Weights of a small GPT-style language model, trained from scratch on English Wikipedia.
Size: 9 layers, width 384, MLP 1024 SwiGLU, vocabulary 4096, 17.3M parameters.
Architecture: RMSNorm before each block, rotary positions, no biases in attention or MLP, untied embeddings, normalized queries and keys.
Training: a variant of Adam for these matrices, 12763 steps.
MLP neurons of a small language model. Each row is named by its layer, matrix (gate and up: input weights; down: output weights) and neuron, and shows model dimensions 256-319. Each number is 50 + 10 x the weight over its row's rms, rounded and kept within 0 to 99. A neuron's up and down rows have the sign that makes its largest values positive.
A block is one neuron, or neurons of one layer that tend to fire together. After each block is what it responds to, as a language model described it from the Wikipedia text at the highest values.

L5.gate123:48 46 59 48 54 49 55 53 55 63 56 49 48 50 30 42 53 48 52 55 63 48 46 60 36 52 62 53 36 35 64 35 55 37 45 56 41 54 47 31 47 44 49 39 70 35 59 45 62 34 21 39 37 36 44 63 38 66 46 54 45 44 54 38
L5.up123:53 54 46 48 50 60 71 35 68 50 49 63 63 39 45 53 37 37 48 47 50 45 65 41 44 44 61 54 71 47 62 55 40 25 60 44 34 60 57 52 59 34 53 46 55 53 65 35 52 60 58 45 43 44 31 51 49 52 53 46 64 46 31 45
L5.down123:68 46 57 48 46 49 49 57 53 60 64 35 43 62 53 37 54 45 44 77 45 41 63 45 53 50 51 40 52 50 50 44 60 59 54 53 56 42 49 44 47 48 61 55 41 59 51 63 44 55 44 52 40 49 49 53 64 63 54 45 53 53 37 51
L5.gate297:53 54 37 42 53 34 52 47 51 56 44 46 48 44 50 52 49 59 45 38 49 46 43 39 46 52 61 35 62 63 41 56 55 48 48 49 51 43 70 40 50 39 32 45 68 46 58 37 60 54 35 57 60 37 73 68 61 34 50 52 40 32 49 51
L5.up297:44 53 41 50 69 43 41 59 19 37 51 63 56 43 33 51 49 46 62 51 38 56 57 29 62 56 41 46 53 40 56 30 26 42 48 41 49 45 41 45 60 37 45 59 53 76 42 57 60 49 45 61 57 44 64 50 69 64 47 51 59 42 33 55
L5.down297:63 47 54 56 35 44 69 47 41 52 45 54 57 56 53 42 63 43 52 65 55 38 58 56 55 40 49 50 54 51 49 46 57 56 48 50 50 34 50 32 43 61 39 46 45 44 54 51 55 58 50 56 47 62 48 46 53 45 52 38 43 59 62 56
L5.gate327:42 48 55 34 44 40 52 44 43 57 61 52 46 55 55 37 57 53 59 67 40 43 32 37 45 50 46 44 48 42 69 52 43 49 57 49 40 48 49 38 44 42 54 36 53 52 46 41 53 50 53 57 50 33 56 48 59 64 39 43 35 36 37 48
L5.up327:46 43 62 58 38 40 59 78 39 56 41 60 41 38 62 57 68 36 54 51 34 44 67 45 45 57 44 44 50 51 51 64 50 77 34 57 54 51 50 45 60 64 55 48 61 39 38 60 72 55 30 67 49 27 52 48 29 60 52 55 46 48 62 47
L5.down327:56 48 47 55 47 44 69 43 47 52 47 41 45 70 56 33 44 50 47 55 38 55 31 44 54 51 63 45 55 57 64 39 55 47 56 54 47 58 43 54 52 38 68 53 46 65 46 59 43 60 60 52 45 34 28 53 53 51 47 37 45 29 71 51
L5.gate969:65 52 39 55 33 53 56 43 47 59 54 36 45 51 47 44 64 43 57 58 53 62 49 30 44 59 50 38 58 42 61 58 47 41 47 58 36 61 45 60 52 41 74 44 55 41 45 59 50 47 49 52 57 36 56 58 49 42 39 60 40 55 30 51
L5.up969:62 53 53 57 31 67 34 68 62 55 44 55 51 62 37 31 54 46 49 42 57 38 59 44 29 54 63 54 53 47 47 56 49 55 59 71 41 45 58 50 54 65 60 44 57 26 32 46 55 47 47 65 55 49 42 62 33 40 51 49 48 56 49 47
L5.down969:61 64 43 60 55 27 54 39 33 41 50 53 46 55 38 42 52 45 68 47 57 51 59 42 44 65 57 54 39 38 48 36 47 43 53 37 44 52 58 52 44 58 49 45 47 47 60 54 35 64 49 58 39 37 65 60 58 48 36 52 65 41 37 67
Description: Finite main-verb endings

L2.gate729:45 30 42 51 27 38 66 39 56 65 58 41 51 65 38 48 48 36 51 31 60 49 64 58 48 38 38 46 45 46 33 60 30 47 46 53 48 50 59 61 39 40 55 51 51 32 54 50 41 64 54 63 49 50 58 52 57 62 41 46 45 48 54 48
L2.up729:65 60 49 56 58 61 55 62 59 55 58 48 49 42 48 66 49 40 50 50 60 54 58 37 52 58 45 40 36 54 39 44 63 49 48 54 54 54 55 51 29 52 54 49 52 48 49 62 37 71 50 46 56 25 50 51 33 42 47 50 51 40 43 56
L2.down729:56 43 43 38 47 45 46 42 59 59 49 54 36 63 54 51 41 31 45 56 77 49 40 40 51 49 62 57 43 59 47 56 56 45 62 56 67 85 31 56 21 31 39 58 38 39 66 38 52 58 46 79 32 40 58 58 34 74 48 57 59 51 53 49
Description: Word-completing fragments

L6.gate739:66 61 56 38 52 50 55 44 62 51 41 57 30 36 53 46 48 57 28 54 59 54 50 48 48 55 55 38 57 49 65 40 60 45 39 46 62 51 58 36 52 62 67 43 33 59 44 52 50 43 41 38 51 52 51 66 47 59 64 37 45 48 56 34
L6.up739:51 52 56 51 53 45 77 54 37 45 52 54 57 43 71 58 43 54 57 63 42 46 57 43 39 52 30 40 54 63 55 44 47 38 50 40 51 58 52 48 55 37 44 61 41 47 52 63 44 48 50 49 44 70 62 50 48 61 35 50 41 38 54 46
L6.down739:55 74 51 45 57 49 35 41 23 35 32 61 37 36 53 29 39 55 62 55 28 55 66 39 49 61 54 55 52 53 54 51 50 56 69 63 58 57 68 58 44 44 61 53 58 48 64 52 48 57 65 35 42 63 70 61 56 53 44 43 45 50 46 52
L6.gate827:49 35 43 42 50 39 50 57 55 50 53 50 48 45 44 51 50 28 67 40 56 42 44 56 56 42 38 40 56 58 57 42 43 47 49 56 53 59 48 47 55 36 30 46 39 42 48 38 61 51 58 57 37 42 58 51 53 53 56 41 45 58 61 39
L6.up827:40 52 57 49 56 44 51 40 53 52 60 44 39 58 55 51 29 45 47 54 49 48 51 56 55 55 34 58 61 37 43 54 58 47 47 62 57 37 64 59 50 62 45 61 62 39 30 50 44 73 45 49 49 59 38 44 50 51 52 65 59 36 48 45
L6.down827:50 66 40 37 44 48 42 66 55 33 26 45 49 53 45 44 54 38 43 55 51 44 69 57 39 57 39 73 35 46 62 65 57 65 44 69 36 39 50 40 33 55 41 57 60 52 54 50 51 38 50 47 39 44 49 49 52 43 70 68 48 40 41 45
L6.gate975:56 49 33 40 50 45 44 52 54 48 51 51 49 42 51 52 46 49 50 49 55 44 49 50 55 63 48 47 54 54 56 57 44 65 62 56 51 47 64 44 60 42 37 39 42 52 50 48 62 76 62 45 39 60 65 62 47 58 44 63 48 68 58 53
L6.up975:64 41 49 53 36 38 56 70 49 76 66 53 37 41 68 54 46 35 54 41 50 50 31 50 50 52 59 49 56 49 68 53 43 41 42 49 30 50 42 43 44 45 41 49 42 56 71 44 67 50 26 44 36 39 61 57 64 54 50 37 46 48 52 35
L6.down975:40 56 56 48 43 68 55 43 51 47 65 45 46 49 58 53 55 43 67 53 39 40 62 57 41 51 42 52 49 33 50 44 42 45 51 41 50 47 44 68 55 52 71 49 56 46 47 68 35 39 46 41 55 41 44 24 47 53 49 45 58 58 52 46
L6.gate1023:63 49 41 48 39 48 53 38 40 51 50 74 31 29 50 39 48 38 54 55 56 46 45 55 49 55 52 29 45 53 31 42 55 73 60 61 50 52 40 39 70 46 50 44 53 35 35 37 45 49 61 67 52 59 41 36 58 39 59 38 72 47 52 48
L6.up1023:30 48 60 40 35 65 42 61 45 27 52 54 52 53 47 61 43 37 45 64 50 55 75 43 45 46 49 34 57 50 34 45 46 50 46 46 62 36 55 66 40 47 47 51 67 53 33 52 24 54 57 61 26 55 62 51 51 48 48 36 49 35 53 48
L6.down1023:58 57 46 53 58 53 54 46 64 57 50 41 54 39 45 60 44 33 56 51 62 77 32 45 50 57 41 55 53 42 49 54 56 58 57 57 41 47 43 49 59 46 29 48 57 45 48 59 58 48 52 57 46 50 41 44 46 48 75 35 54 40 39 48
Description: Proper-name continuation tokens

L6.gate2:29 55 51 32 48 71 42 69 56 46 50 51 37 54 46 54 45 35 35 50 45 51 47 47 41 40 43 44 47 47 72 44 65 53 48 60 55 40 48 44 51 55 61 60 50 62 49 36 46 38 49 54 66 41 53 43 41 35 38 33 37 36 56 40
L6.up2:48 44 44 47 53 50 40 53 46 50 53 26 51 27 46 50 49 50 61 46 49 45 60 51 30 57 45 43 31 71 30 56 63 58 47 37 68 51 79 59 45 44 49 41 53 49 27 48 37 38 43 37 49 61 50 39 33 47 60 51 62 54 43 61
L6.down2:42 43 53 43 44 58 35 65 45 50 56 42 48 52 43 70 43 50 38 43 42 54 49 55 43 50 48 54 61 52 49 47 42 48 46 44 55 62 54 53 50 53 50 55 32 61 54 45 55 39 46 54 37 51 37 70 57 48 50 40 58 54 59 49
L6.gate115:42 60 44 46 56 45 63 48 54 66 43 53 44 51 38 60 65 36 44 42 52 48 62 58 47 47 48 57 59 41 58 58 48 36 47 52 60 40 51 72 60 47 62 42 36 61 58 58 60 46 56 52 55 47 53 63 43 37 46 68 51 53 38 56
L6.up115:54 60 67 50 47 43 58 46 72 78 28 30 56 49 52 45 64 57 46 38 47 43 53 63 61 72 64 48 68 38 65 35 64 47 34 50 40 41 55 48 43 59 65 40 39 54 39 33 49 51 45 59 49 43 63 36 50 55 38 61 53 55 56 55
L6.down115:50 55 53 38 35 20 52 39 64 65 53 48 53 52 37 54 48 42 30 56 40 64 64 45 42 48 58 45 50 53 53 43 56 57 29 52 57 60 58 45 45 43 56 49 40 54 63 42 40 36 66 35 42 53 42 54 33 41 47 57 61 58 51 50
L6.gate269:57 44 49 46 41 46 64 49 62 41 42 45 59 31 51 50 63 47 47 33 37 59 42 53 49 49 68 59 54 59 57 50 38 46 37 37 50 57 33 51 36 60 44 56 28 58 45 65 52 44 70 47 39 40 55 47 48 54 47 69 46 44 46 55
L6.up269:59 61 76 57 45 55 35 45 58 54 74 54 51 48 47 48 52 51 40 63 47 57 48 55 45 60 61 46 33 53 51 52 55 49 48 34 44 56 54 55 61 60 72 61 47 46 55 42 43 64 46 41 52 47 51 45 53 73 51 58 47 53 50 61
L6.down269:57 55 49 42 52 59 53 55 52 39 33 39 50 44 32 62 41 44 35 53 55 48 57 55 47 43 63 50 36 51 57 38 37 42 53 52 43 57 42 50 62 49 53 61 60 40 62 51 51 53 49 61 48 36 39 41 34 50 51 61 47 67 56 47
L6.gate506:45 31 51 58 34 52 46 57 58 46 45 66 56 49 35 30 60 51 55 43 56 52 31 34 47 45 67 57 56 59 55 43 50 50 53 36 63 46 73 54 53 52 62 63 62 42 58 51 48 49 50 58 56 48 51 46 33 36 47 51 54 44 48 65
L6.up506:55 43 61 43 61 48 50 46 61 53 48 53 40 41 44 51 41 37 53 66 27 62 49 40 42 43 62 37 24 36 31 59 66 53 54 57 56 51 47 49 49 56 57 44 53 65 53 50 37 58 35 53 39 52 56 47 65 52 57 60 52 66 33 47
L6.down506:47 44 59 53 63 71 55 50 52 46 53 56 57 53 49 47 50 61 42 34 39 48 54 61 65 54 51 22 47 47 52 40 46 56 46 58 47 53 54 47 59 40 43 57 44 51 27 41 60 63 58 63 54 68 53 43 45 49 48 55 39 52 56 55
Description: Table and list entry starts